{
  "vocab_size": 2048,
  "activation": "relu",
  "rope_base": 10000.0,
  "parallel_block": false,
  "init_std_qkv": 0.0362,
  "train_tokens": 80750000
}
MLP neurons of a small language model. Each row is named by its layer, matrix (up: input weights) and neuron, and shows model dimensions 64-127. Each number is 128 + 32 x the weight over its row's rms, rounded and kept within 0 to 255.
After each neuron's rows, "fires on" lists the tokens most often at its 100 highest values on Wikipedia text that the model never trained on.

L4.up171 [125 156  56 129 188  75 113 131 138 115 119 124 127  98 154 190 135 122 126  96 125 160 134 147 123  62 131 128 206 124 152 164 109  93 126 127 152 154 144 121 135 138 173 119 179 134 125  85  72 158  52 128 144 137 143 132 135  66 129 174 152 131 114 125]
fires on: ",", " 30", " 12", " 8"

L4.up203 [144 118 143 143  97 118 107 125 177 113 157 122 123 138 119 125 102 129 106 130  89  99  86 133  74 120 183 159  99 102 138  99 113  98 110 171  95 105 142 107 175 165  91 172 118 165 145 119  98 139 141  62 162  93 158  89 233 137 155 165 157 196 184 114]
fires on: " ob", " cap", " l", " Cap", " sub", " main"

L4.up438 [144 132 123  88 212 157 162 133 115 236 113 132 115  75 127 157  78 110 127 168 123 171 117 146 114 134 133 177 123 147 127 117 153 128 116 167 139 130 177 142 123 130 176 153 156 177 178 126  87  89 124 141  97 131 170 135 174 136 112 146  64 201 117  28]
fires on: "\n"

L4.up593 [153 122 134 131 139 156 124 135 155 133  62  77 114 106 155  76 156 114 163 111 128 178  63 171 159  54 189 181 176  99 129 129 106 138 213  95 161 169 146 186 175 111 132 112 112 230 181 127 153  94 112 117 124 127 101  94 121 126 136 182  89  85 130 128]
fires on: "t", "c", "o", "h", "ert", "m"

L5.up78 [136 155 113  97 155 149 180 119 102 171 127  97 178 101 149 136 110  86 147  78  90 101 154 162 159  90 136 140 164  66 180 117 103 115 139 111 109 129 131 137  82 188 150 137 126 151 198  89  93 150  90  94 100 123 132  70 174  85 129  99 107 164 177  76]
fires on: ",", "),", " and", ";"

L4.up331 [113 108  94 122 133 115  92 132 131 124 122 117 139 102 137 115  82 137  79 110 102 186 108  86 175 148 143 191 138 171 115 143 141 156 209 101 132  88 111  71 156 163 153 152 119 147 210  66  93 209 122 125 164 131 166 109 137  89 180 149  88 199 104  50]
fires on: " part", " top", " first", " hel", " rem", " main"

L4.up379 [133 127 151 207 143  70 106 163 125 159 134 135  96 132 118 120  78 127 103 124  99 131  83  76 131 125 144 177 130 132 145 119 129 153 157 167 109 103 124 135 175 120 143 193  93 126 148 117  98 115 129  71 155 134 199 117 200 193 181 200 112 169 167  62]
fires on: " place", " cap", " Cap", "augh", " served"

L5.up598 [ 86 127  76 159 114 177 137 154  77 113  95  94 126  83  98 119 111 138 135 142 166 185  56 152  87  88 223 207 144 115 127 155 154 145 159  71 128 115 176 178 118 115 113 189 121 119 151 113 154 131 141 133 113 142 108 129 163 150 115 130 140  93 127 151]
fires on: "r", "t", "gr", "m"

L5.up20 [126 115 108 135 118 151 142 114 112 196  87 114 109 121 178 102 127 137 161  96 146 111  81 128 130 119 147 210 134 168 113 115 108 139 146 111 117 148 137 151 111 134 111 181 131 122 191 139 119 105  75 103 158 133 114  46 133  96 154 143 124 101 106  99]
fires on: " R", " r", " re", " E", "P", " pre"

L4.up168 [123 145 123  45 131 101 111 156 198 186  98  86 102 112 148 132 148 134 150 121  64 119 122  85 145 131 205 143 103 101 147 178  83 117 176 126 150 148 118 120 145 156 104 145 115 166 164 121 110  57 150 106  92 169 128 177 142 127 206 130  74 147 132 148]
fires on: " be", " co", " se", "se", "stru", " Se"

L4.up581 [118  79  69 119  92 170 141 108 123 118 140 152 151 125 152  99  85 152 158  74  99 141 104 121 111 145 137 182 183 124 127 116 192 111 195 146 151 142 104  97 160 109 122 114 119 143 135 115 156 126 155 139  40 149 128 175  83  90 120  89 131 115  96  53]
fires on: "ag", "ov"

L4.up225 [116 149 144 114 129 150 130 124 156 163 134 125 132 129 140 136  76  75 135 104 119 126  94 135 130 135 161 157 106 124 158 148 188 107 121 109 132  68 139 161 156  66 214 120 144 138 160  97 114 117  84 121 130  89 159 100  76 170 102 185  84 154 130 127]
fires on: " pro", "ro", " Pro"

L4.up231 [135 119  92 177 136 140  91  98 126 131 114 129 129 107 184 136 148 120 117  63 167 121 139 167 112  84 158 154 148 116 136 122 134 106 131 164 198 101 109 136  84 144 118 118  98 162 173  97 112 106  80 124 105 120 108  95 191 145 130 134 154 148 117 137]
fires on: ",", "ated", "ort", "ed", "ular"

L5.up457 [ 91 116 149 104 213 134 120 115 169 171  87 117  96  88 157 140 160 154  84 113  58 135 103 158  71  96 206 223 106 110 139 131 111 170 142 155 119 129 186  77 169 114  97 156 122 159 113  53  61 144 122 107 125 161 194  91 180 145 163 179 127 174 116 135]
fires on: ":", "ic", " |", "pe", "ele", "ric"

L5.up351 [168 127 113 113 153 118 147 140 149 179 125  97 177  80 152 164 100 105 122 134 144 177 134 140 109  99 157 148 102 163 155 125 112 120 167 125 121 132 123 159 178 146 188 152 110 151  81 115 125  79  80 105  97 124 183  96 145 118 117 128 135 164 138  46]
fires on: "|", " the", "-", "\n"

L4.up292 [206 120 112 137 145 138  89 138 131 102 114  78 120  84 149 128 105 162 103 167 100 106  82 138  68 101 171  95 146 130 155 124  70 123 131  91 176 165 116 113 149 129 138 131 126 144 105 115 106 116  98 112 113 101 172 108 160 116 151 165 146 126 129 156]
fires on: " ", "|", "le"

L5.up610 [145 100 132 130 114 140 145 114 139 178 118 129 129  94 163  78  89  96  89 173 135 139 123 145  75  87 198 160  97 110 113 173 112 141 127 131 106 186 160 175 183 113 189 194 111 122 166 137 104  64 117  99 130 154 124 134 137 123 120 126  75 117 145  84]
fires on: "\n", " An", "n", " an"

L5.up102 [132 121 100 154 108  94  96 144 136 126 117 174 109 147 137 157 121 109 116 119 108 132  84 126  93 138 161 131 146 160  92 171 152 109 137  86 105 135 200 120 143  96 123 204 135 189  69 115  36  84  98 108 120 161 172  95 111 164 192 182 127 125 139 116]
fires on: " L", "idd", " larg", " Ste", " Sec", " sing"

L5.up473 [119 141 116 129 148 137 144 121 191 162 155  77 135 162 118 135  77  76 119  88  87 169 128 127 155  66 111  96 116  90 212  92 131  95  99  87 101  22 108 197 128 121 149 143 125 124 155 158 145  50 105 122 143  94 197 108 145 114 140 170 156 145 124 107]
fires on: " pro", " Pro", "s.", " a"

L5.up538 [176 134 118 110 202 151 129 111 132 160  91 118 117 118 138 129 104 118 131  74 130 154 148 180 142 122 178 132 105 124 136 115  88 135 144 143 173 169 184 130 138 135 166 148 128 177 142 111 169  73 114  90 104 153 146 100 184 105 137 145  89 170 143  65]
fires on: "\n", "."

L4.up262 [160 103  78 161 144 167 178 104 108 137 151 104 104 106 108 121  99 161  90 145 159 157  99 142 125 120 116 125  94 104 158  96 159 207 178 111  64 160 166 142 129 132 133 121 134 138 111 141 119 146  84  54 145 132 131  98  80 141 121 111  97 138 183 121]
fires on: " "

L5.up415 [ 91 129 124 183  98 102 152 134 139 142  87 135 143 126 163  90  68 126 154 155 179 103  98 104 117 103 112 106 124 185 114 116 161 101 106 117 103 120 152 112  81  64 136 135 145 194 121 104  75 113 110 126  67 110 149  77 109 134 182 184 109  93 147 114]
fires on: "u", "iv", " larg", "idd", "uc", "ch"

L5.up276 [121 149  80 132 170 129 157 138 115 148 124 119 117 134 159 164 169 125 156 101  73 155 118 163 148 116 137 154 180 128 190 137  89 117 147 105 153 103 124 141 123 163 120 117 148 155 173 137  46 137  86 157 101 126 103 128 177  74 108 121  61 215 125 141]
fires on: ",", "s,"

L4.up211 [170 132 139 112 203 155 144 141 129 179  97 102 145  82 116  97 135 146 132 107 151 170 126 164  76 119 155 185 125  66 105 191 151 128 113 129 130 133 177 114 148 119 144 159 145 201 151 100  93 104 126  87  98 105 150  88 162  83 130 176  74 143 126  79]
fires on: "\n"

L5.up450 [203  65 152  85 182 114 197 125 122 185  70 131 103  94 114 143  99 138 171 135 155  88 157 111 122 123 200 152 123 121 129 111 120 107 135 129 166 112 183 168 113 129 172 126 174 152 144 134 150  89 115  53 101 142 193 112 175 136 127 172  98 142 162  76]
fires on: "\n"

L4.up85 [190 170 123 170 111  86 152 125 146  97 111 119 135  73 109 144 125 105  40 119 127 121 115 150 100 119 162 113 118 109 154 143 113 160 111  77 139 143 124 132 126  83 154 126 153 133 104 114 132 148 117 128 125 156 213  81 158  95 168 138 118 150 155 140]
fires on: " ", ".", " 1"

L4.up273 [133 169 100 108 211 164 141 170 124 100 126 126 103  82 131 164 128 121 149 163  79 188  70 138 119  54 104 131 178  92 148 122 150 116 118 126 170  30 115 158 136 118 145 132 158 198 144 158 125 140 126 131 110 121 149 149 177  94 161 181 101  84  88 126]
fires on: "\n", " ="

L5.up74 [115 175 115 136 171 131 126 172 153 115 131  99 137 109 181  83 186 101 141 118 105 123  97 166 133 186 182 143 161  73 130 113 147 147 145  12 136 135 184  96 155 111  91 127 169 196 128  38 106 130 121 116  92 163 161  55  92 105 100 144  99 140 102 139]
fires on: "c", "ate", "ist", " |", "ic", "od"

L5.up472 [166 148 126 134  85 114 174 120 128 187 151  84  98 124 179 149  90  82 164 135 140 153 124 178  92 124 136 114 154  94 151 104 122 141 129 146 102 168 110 103 141 137 149 148 158 118 183 145 163 151 110  97 127 167 101 113 152 174 104 104 116 156 116 128]
fires on: "ated", " and", "ed", "ided", "ced", "ted"

L4.up508 [115 107 116 121 109 111 198 106 101 146 124 149  93 109 152 140  81 160 139 146 120  95 115  85 145 135 149 100 178 138 199  98 117  83 165 102  70  94 113  92 112 166 179 170 123 134  85 138  63 119 123 113 137 140 161 158 166 123 132 160 131 150 109  95]
fires on: " w", " W"

L4.up80 [134 193 130 140 148 111 141 127 114 179 146 133 108 140 129 117 116  92 148  84 103 180 145 121  73  87 126 195 199 116 199 113 134 161 180 152 140  91 143 107 136 138 191 141 168 133 164 111  61 105 131  69  64 139 161  93 150 102 184 152 150 113 126  88]
fires on: " s"

L4.up626 [115 140 138 174 235  96 201 133 188 138  83 168 129 110 139 171 158 122  91 124 119 119 125 196 100 125 132 154 180 132 169 194  88 131 140 149 146 120 136 133 112 136 125 105 159 124 109  87  66  90  91  67 128 165 130  80 130  72 133 136  84 133  82 117]
fires on: ",", "0,", "4,", "7,", "1,"

L4.up494 [128 111  98 117 101 106 101 115 174 190  95  17 137 122 143  69  85 137 135 131 123 148  58  78 152 158 146 127 126  90 140 109  90 151 185 163 151 134 123  77 129 115 151 111 129 122  90 111 106  92 112 113  46 169 146 132  96  83 192 125 121 126  83  35]
fires on: "ov", "at", "ch", " medal", "n", " mov"

L5.up444 [142 117 104 169 163 110 148  99 128 209 141  81 108  78 103 119 138 146  72 112 123 146  76 153 109 125 139 149 112 137 154 109 160 122 143  97  73 128 185 190 110 161 191 118 133 104 148 149 116  88  78  83 145 109 142  86 117 109 116 123 126 130 132  91]
fires on: " "

L4.up514 [129 122  87 126 134 112  80 111 100 152 103 118 113 139 170 104 131 116 104 103 142 141 133 134  64  88 164 162 140 148 152 171 113 151 136  89 112 162 165  97 181 134 172 154 174 145 146 132  75 141 136 102  83 111 124 136 162 136 153 166 136 114  82 103]
fires on: " /", " s"

L4.up3 [136 186 134 165 101  98  67 188 190 102  73 103 197 104 186 141 148 141  66 133 144 189 131 155 110 122 140 119  64 128 101 174 107 148 131  93 175 191  98 140 116 127 118 110 118 123 106 163 177 120 104 134 174 126 116 105 124 113 104 108 133 196  98 100]
fires on: ":", ","

L5.up177 [177 205 116  78 118 149 133 126 126 117  58  84 132 144 194 150  97 167  84 137  85 124 122 140 107  81 135 219 106 148 123 141 101 161 103 102 112 176 101  89 147 156  97 153  98 168 101 138 102 105 135  89 141 123 140 147 154 133 147 152 203 149  62 145]
fires on: ":", "–", " (", " in", " of"

L4.up450 [159 157  87 166 170 131 161 159 113 154  71 141 119 139 115 164 141  85 203  75 135 103 110 145 124 145 141 161 129 113 182 114 116 121 165 136 151  95 142 122 136  91 144 157 186 180 161 127 161 130 174 120  81  97 125  81 203 124 155 137 146 148 120 107]
fires on: "\n", " feat", ")"

L4.up42 [169 112 103 131 109 110 119 154  96 136 106 119 162  62 190 150  94 120 170 138 117 180  82 131 106 135 156 136 140 147 113 150 117 127 121 117  97 136 155 181  95 103 139 182 133 160 168 140 124  92 117 132  74 107 147 111 204 110 114 170  91  84 137  85]
fires on: "\n", "|"

L4.up408 [138 155  63 232 134 154  89 139  96 131 112  41 178 150 179 139  97  52  38 117  78 154 131 120 117  93 137 116 159  59 127 146 154 138 166  98 102  84 126 160  60 129 107 159 192 155 183 153 154  80 113  90  77 157  99 138 126 145  92 145 123 108 129  95]
fires on: " was", " is", ",", " are", " were", "s,"

L5.up621 [151 151 137 114 154 122 122 119 178 141 105 136  74  79 168 172 103 140  86 154  86 109 129 118  55  71 136 166 159 145 202 128 161  95 145 113 155  92 177 133 133 104 126 209 155 175 133 132  74 128 101  78  69 113 113 134 168  97 133 166 183 136  51 122]
fires on: " and", " to", " S", " M", " s", " of"

L5.up31 [185 157 111 114 164 153 126 151 180 155  94 119 111  70 177 129  94 127  89 114 147 158 149 165 127 153 182 162 103 116 163 176 100 134 136 135 129 137 143 167 139 132 162 167 122 178 132 129 138  82 105 108  83 133 184 112 194  74 117 157 107 192 138  82]
fires on: "\n", " the", "|", ".", " by"

L4.up312 [124 158 109 193 148 168 158 136 144 109 113  96 143 129 145 145 140 102  73 127 134 112 143 106  75  98 148 177 188 132 122  65 110 115 120 120 156  81  81 133 115 174 140 134 155 153 139 112  81  96  90  74 117 150  79 102 148 136 153 131  90 181 101 141]
fires on: "\n ", ",", " Championship"

L5.up277 [175 133 111 171 106 183 113 167 127 146 111 153 103 144 198 113 105 151 119 131 100 145 114  78 115 127 188 127  86 171 206 100 160 135 123 129 119 152 103 154  74 174 185 129 101 137  97 120 121  85 123 119 113 151 154 168 147 167 159 141 199 158  93  98]
fires on: "ed", "ric", "ated", "ised", "ified", "ured"

L5.up424 [143 123 136  97 113 146 116 158 193 134 103 123 159  94 103  85  77  74 132 146 160 156 111 147 141 119 198 181 134 161  97 168 146 201 136 156 119 114  97 113 102 126 182 138 179 195 157 141 104 129 193  99  99 191 134 122 102 170 142 151 120 129 115  95]
fires on: "on", "er", "per", "or", "le", "en"

L5.up180 [121  82  70 141 110 159 129 164 114 154 109 162 170  79 194 137 112 122 118 160 125 138 142 138  15 109 167 126 117 112 148 105 128 150 135 109 144 146 169  60 198 133 135 132 142 167 108 132  59 107 114 124  71 100 161  99 174  82 109 168 149 135 101 100]
fires on: " |", "\n", ":", "|"

L5.up448 [189 126 140 168 115  91 124 147 146 117 110 157 145 132 169 124  43 162 105  98 153 166 103 107 137 134 181 127  87  96 137 157  88 114 153  82 134 161  99 105 169 131 112 183 149 114  49 126 158  88 107 118 103 125 102 132 171  90 161 219  82 102 114 122]
fires on: " /", " c", "°", "″"

L5.up477 [127 104 116 121 108 158 148 125 113 112  47  80  78  47 192 119 165 159 151 110 123  87  72 131 168  84 159 150 103 131 156 159 130 171 157 106 143 145  73  80 104 103 150 106 155 166 138 137  67 126 124  72 140 182 153  76 104 132 112 146  84 137 110 127]
fires on: "m", "f", "and", "p", "em", "um"

L4.up532 [127 129 123 137 210 193 110 133 165 175 115 173 121  48 126 153 147 103 164 104  61 148  93 173 110  51 122 157 136  86 140 166 124 150 135 134 115  88 131  94 150 151 120 118 164 177 159 137  97 140 152 138 153 110 147 157 136 122 132 132 116 138  67 133]
fires on: " =", " ==", " ===", " England"

L4.up308 [132 132  87 117 160  98 141 201 125 136  91  54 102 140 152  74 133 158 157 143 156 156  77  81 174 129 140 172 177 153 162 127 106 142 199 108  97 144 117 159 154 166 174 127  96 119 137  97 146  89 137 125 114 157 132 114 128 103 122 147 129  92 148 168]
fires on: "t", "c", "p", "che", "end", "pt"

L4.up426 [158 110 117 143 114 155 127 163 133 193 117 160  96  70 161 123 115  90 158 138 141 131 130 130 113 125 175 125 141 157 142 111 166 145 133 107  63 106 126 172 164 137 165 149 136 106 159 140  86 126 110 110 128 193 223  90 129 135 144 155 191 152  90 138]
fires on: " called", "ted", " used", "ect"

L5.up470 [160 115 133  88  90 160 143 124 113 158 118 105 104  88 121 143 135  97 122 196  96 202 114 164 112 148 133 109 153 112 121 110 123  89  89 132  51 121 171 188 144 132  96 163  77 129 160 155 137 100 110 128 150 142 115  79 200  81 107 165  52 133 122 162]
fires on: "\n", "$", " $"

L5.up324 [155 138 119 124 158 153 150  88 106 146  42 142  95  99 110 156 126  90 154 117  49 205 108 179  90  55 129 163 152  96 157 153 123 131 137 135 133  90  76 136 130 127 140 121 187 186 170 131  63 118 126 131 130 159 158  24 174  91 191 168 134 140 127  80]
fires on: "===", " =", " ===", "\n", "=="

L4.up124 [143 154 129 168 192 129 122 136 136 172 106 153 142 116 155 111 142  84 125 125  48 171  95 146  71  57 168 155 127 117 135 156 102 117 124 121 114  33 101  94 129 103 126 146 182 226 182 164  82 126 152 112 123 109 130 125 144 107 141 177 108 160  70  97]
fires on: " ==", " ===", " =", "==="

L5.up551 [157 143 120  98 177 152 163 135 133 221  99 131  99 109 171 119  70 142 111  96 135 183 146 111 140  96 184 212  95 169 169 134 119 148 125 110 123 122 183 151 119 135 164 175 123 154 171 134 151 107  94  73  98 121 159 126 163 132 124 128  71 180  91  94]
fires on: "\n", ":", " by", " by:"

L4.up310 [201 154  95 124 106 162  84 145  98 115 116  96 100  84 125 147 107 134 110 104 128 178  64 129  73 143 147 112 112  58 168 143 133  81 125  96  94 160  61  89 146 117 119 179 115 160 154  99 175 147 146 134 132 127 160 142 162 152 151 186 158 115  99  93]
fires on: " ab", "b", " Ab", " App", "eb"

L5.up197 [121 121  73 117 126 101 150 104 142 175 110 116 162 137 156  77 139 148 109 136 113  76  76 103 111 109 177  94 126 146 167 117 129 145 161 127  64 129  62  90  75 145 155 117 136 199 160 134 139 118 140  97 129 126 140 135 147 108 122 159 102 167 117 120]
fires on: "ol", " W", " Sm", "ew", "ael", "he"

L5.up7 [141 157 139 100 138 163 130 136 173 176  95  78 107 122 163 162 120 136  48 105 128 158  86 154 125 100 130 100  97 131 169  97 127 120 129 112 132 146 110 127 149 105 163 111 128 217 120 150 123 115 132  42 137 144 131 177 163  74 122 217 103 171  99 155]
fires on: "00", "8", "3", "4", "9", "2"

L5.up381 [200 138  99 170 111 142 106 129 104 146 115 123 138 113 148 124 111  94 116 112 138  93 105 160 124 142 135 145 160 121 128 144 115 150 149 144 149 138 181  58  64 121  97 171 186 140 134 131 142 125 134 124 115 107 144 135 197 132 170 133 100 110 131  65]
fires on: "\n", ")", " l"

L5.up383 [165 107 134  96 188 117 135 112 108 159  61 129 133 109 127 116 152 102 138  99  84 127 106 169 132 124 105 147 176  87 114 133 116 126 171 138  84 123 131 101 133 130 153 161 153 185 178 140  99 127 125 118  78 112 130  97 159  80 151 136 129 169 120 124]
fires on: "\n", " 2023", "1", "4", "3", "2"

L5.up154 [148 106 128  52 136  97 129 129 138 165 111 124 139 107 144 103 157 142 159 133 107 160  95 160  94 137 177 106 132 100 180  88 113 157 134  87 127 132 184  90 183 152 109  84  85 116 180  91 168  90 156  34 106 193 166 133 113  92 142 119  96 103 179 129]
fires on: " se", "se", "it", "w"

L4.up497 [172 130 122 158 120  72 107 151 130 164 110 120 122  75 135 161  79  93 138  45 132 110 120 176  48 129 141 125 129  93 108 126 180 161 162 153 135 134  93 103 114 144 110 173 125 121 124 130 120 188 153 112 132 127 122 123 157 126 129 144 141 119  92 104]
fires on: " served", " named", "ed", " called", "ted", " made"

L5.up168 [145 121 136 132 181 123 143 147 154 181  88 111 124 120 164 130 122 115 145  61 109 149 119 123 135 113 118 183 135 109 129 150 122 147 138 129 169 129 158 145 123 135 145 136 160 148 146 106 108  40  73  75  93 180 136 136 198 166 164 137 109 170 148  57]
fires on: ".", "\n", "s.", ").", " |"

L4.up40 [202 117 108 139 125 124 147 167 137 141 119 170 105 169 172 151 110  71 182 108 144 152 105 148 124 140 165 103 180 106 111 137 118 110 104 115 101  95  93 140 121 113 109 208 171 131 179 135  67  91 110 117 124 107 149  66 170  87 104 135 116 176 121 117]
fires on: "C", "==P", "==C", "P", "$", "==S"

L5.up625 [162 174 117 149 145 143  69 177 195 128 127  57 155 146 110 154 109  85 128 113 117 130 104 147 173 107 153 104 154  81 166  91 194 150 103 114 181  77 113 189  99 118 143  54 146 154 174  90 164 114  70 126 191 104 166 114  74 113 123 133  80 134 135 124]
fires on: " pro", " con", "ro"

L4.up295 [168 188 109 148 128 119 170 129 144 171 100 108  96  88 149 159  98 104 152 122  82 117  73 104 150 114 126 139 168 106 162 110 110  91 124 151 127 153 141  94  85 140 183 170 164 140  72  68 127 147 124  65 114 134 180 118 125  65 180 162  80 134 123  54]
fires on: " ch", " Ch", " F", " S", " W"

L5.up417 [119 139  75 132 166 151  79 130 165 141 141 172 154 144 197 139  47 101 172 122 126  77 133 150 164 150 160 140 172 135 149 127  92 120 200 120 137 130  70 111 111 135 159  82 171 201 127 138  72  88  56 127  89 181 148 113  82  62 133 142  96 186 156  69]
fires on: "ot", "==C", "at", "ag", " p"

L4.up113 [148 105 117 136 140 142 146 107  81 168  98 147 100 120 112 146 100 143 214  69 113 132 112 155 166 110 132 138 191  97 150 125 109  96 117 102  92 112 200 108  97 119  81 120 151 187 176 149 167 104 149  94 163 158  87 123 192 109 185 157 128 112 131  67]
fires on: ")", " l", " th", "2)", "5)", " dr"

L5.up584 [166 177 145 153 192 128 173 128 181 171  87  84  40 101 139 164 140 142  91 129 125 135  92 153 143 111 141 200 162 108 165 115 132 113 146 144 117 122 150 152 173 148 122 115 117 137 123 117 142 115 128  88 165 174 124 131 152 116 153 141 113 111 158  92]
fires on: "'", " m", " p", " k", " l"

L5.up181 [125 100  48 146 114 137 154 145 108 152  85 103 114  74 135 131 143 135 125 125 134  95 105  89 126  62  99 129 111 119 173 120  90 174 167 134 112 127 121  64  88 110 103 131 158 147 175 149  47  99 130  79 125 122 159 109 145 162 168 151  77 177 164  67]
fires on: "th", "f", "v", "ch", "and", "."

L5.up430 [175 134 130 182 138  69 181 163 175 109 144 150  99 111 131 181 139 134 120 173 118 132 104 100 171 129 146 150 172 104 131 126 109 117 116  62 118  88 140 132 128 165 159 152 121 195  93 130 134  78  76 136 166 134 166 123 161 130 141 195  96 136 128 113]
fires on: " w", " W", " following", " same"

L5.up367 [133  81  96 123 111 144  81 175 153 103 123  91 121  98 157  61  83 100 159 130 159 147 134 119 136 106 204 157 126 174 158  95 210 114 147 117 143 117 141 100 135 135 147 150 153 159 156 108 140 163 152 101 163 131 194 157 102 115 145 143  61 131 142 125]
fires on: " main", "ong", " under", "id", " ob"

L5.up388 [129  78  88  87 120 113  69 169 183  77 114 111 174 143 126 126 120 119 104 174  99 167 101 117 126 102 127 157 116 178 162 155 178 135 156 104  90 122 127 151  87  82 193 135 155 209 131 140 113 121 152 145 112 148 124 113 130 188 136 141 113 113 153 149]
fires on: "or", "en", "ten", "ose", "aster"

L5.up389 [171 159  84  81 123 230 122 103 126 108 114  73 158 143 141 176  99 145 112 143  96 173  74 125  66  99 129 177 151  94 151 178 142 126 167 104 106 110  80 122  98 162 115 207 125 165 121  47 111  88  92 106 130 129 104 128 174 140 152 152 132  97  80 131]
fires on: " Ad", "eb", " ab", " sy", " Sy"

L4.up397 [104 171 129 115 162 202 140 124 127 145 112 106  90  93  99 157 127 200 128 130 116 140  87 115 182 103 129 123 228 121 172 147 105 131 167 153 148  82 157 131  77 134 160  82 139 163 173 106 156  94  90 141  91 152  99 122 122 111 144 145  97 168 142 106]
fires on: ",", "),", ")", "a,", "an,"

L4.up265 [184  97  98 106 197 136 123 144 150 142 131  65 137 130 176 137  93 124 143 132  87 167 132  96 139 115 173 133 168 158 135 115 132 112 105  98 120 132 145 140 148 141 154 109 113 153  75 115  73  65 103 124  91 126 164 140 127 165 175 167 172 215  83  91]
fires on: "ed", "ved", "ised"

L5.up422 [165 204  91 104 132 120  98 145 128 113 143 144 109 146 114 137  82  88 167  97 163 125 118 170 107 131 116 142 158 131 132 175 150 128 192 126 152 123 118  65 128 172 112 152 123 155 117  51  68 146 121  55  82 119 150 109 149  90 160 146 118  72 153 128]
fires on: " s", " S"

L4.up544 [138 124 110 165 125 183 136 122  77 150 135 110 146 155 131 158 114  48 167 142 120 148 100  99 161 109 165  95 140  31 133 160 190 161 136 107 111 102 125  71  56  92 153 186 194 196 162 136 115 142 140 136 130 114 123 105 191 127 101 123  97 136 160  82]
fires on: ";", " (", ")", "pl", " (N", "\n"

L5.up89 [143 150  63 131 160 167 149 125 120 192  94 141 109  93 147 203 118  54 131 122  90 179 124 140 157 113  94 141 117 122 181 133 166 133 147 119  98  75  99 153 137 111 125 130 162 176 182 155  86 164 139 131 127 166 115 117 206 144 141 141  85 177 106  78]
fires on: ".", ":", "\n", " ("

L5.up558 [199 157 120 171 179 180 172 171 162 158  54 143 146 147 137 143 134 155 160 145 155 137 112 164 141  68 136 144 166 149 183 161 104 119 173 138 135 121 133  80 165 238 196 147 176 119 112  55 145 157  96 115 141 127 136 148 129  86 132 136 175  93 115 108]
fires on: "y", "w", "aw", "s"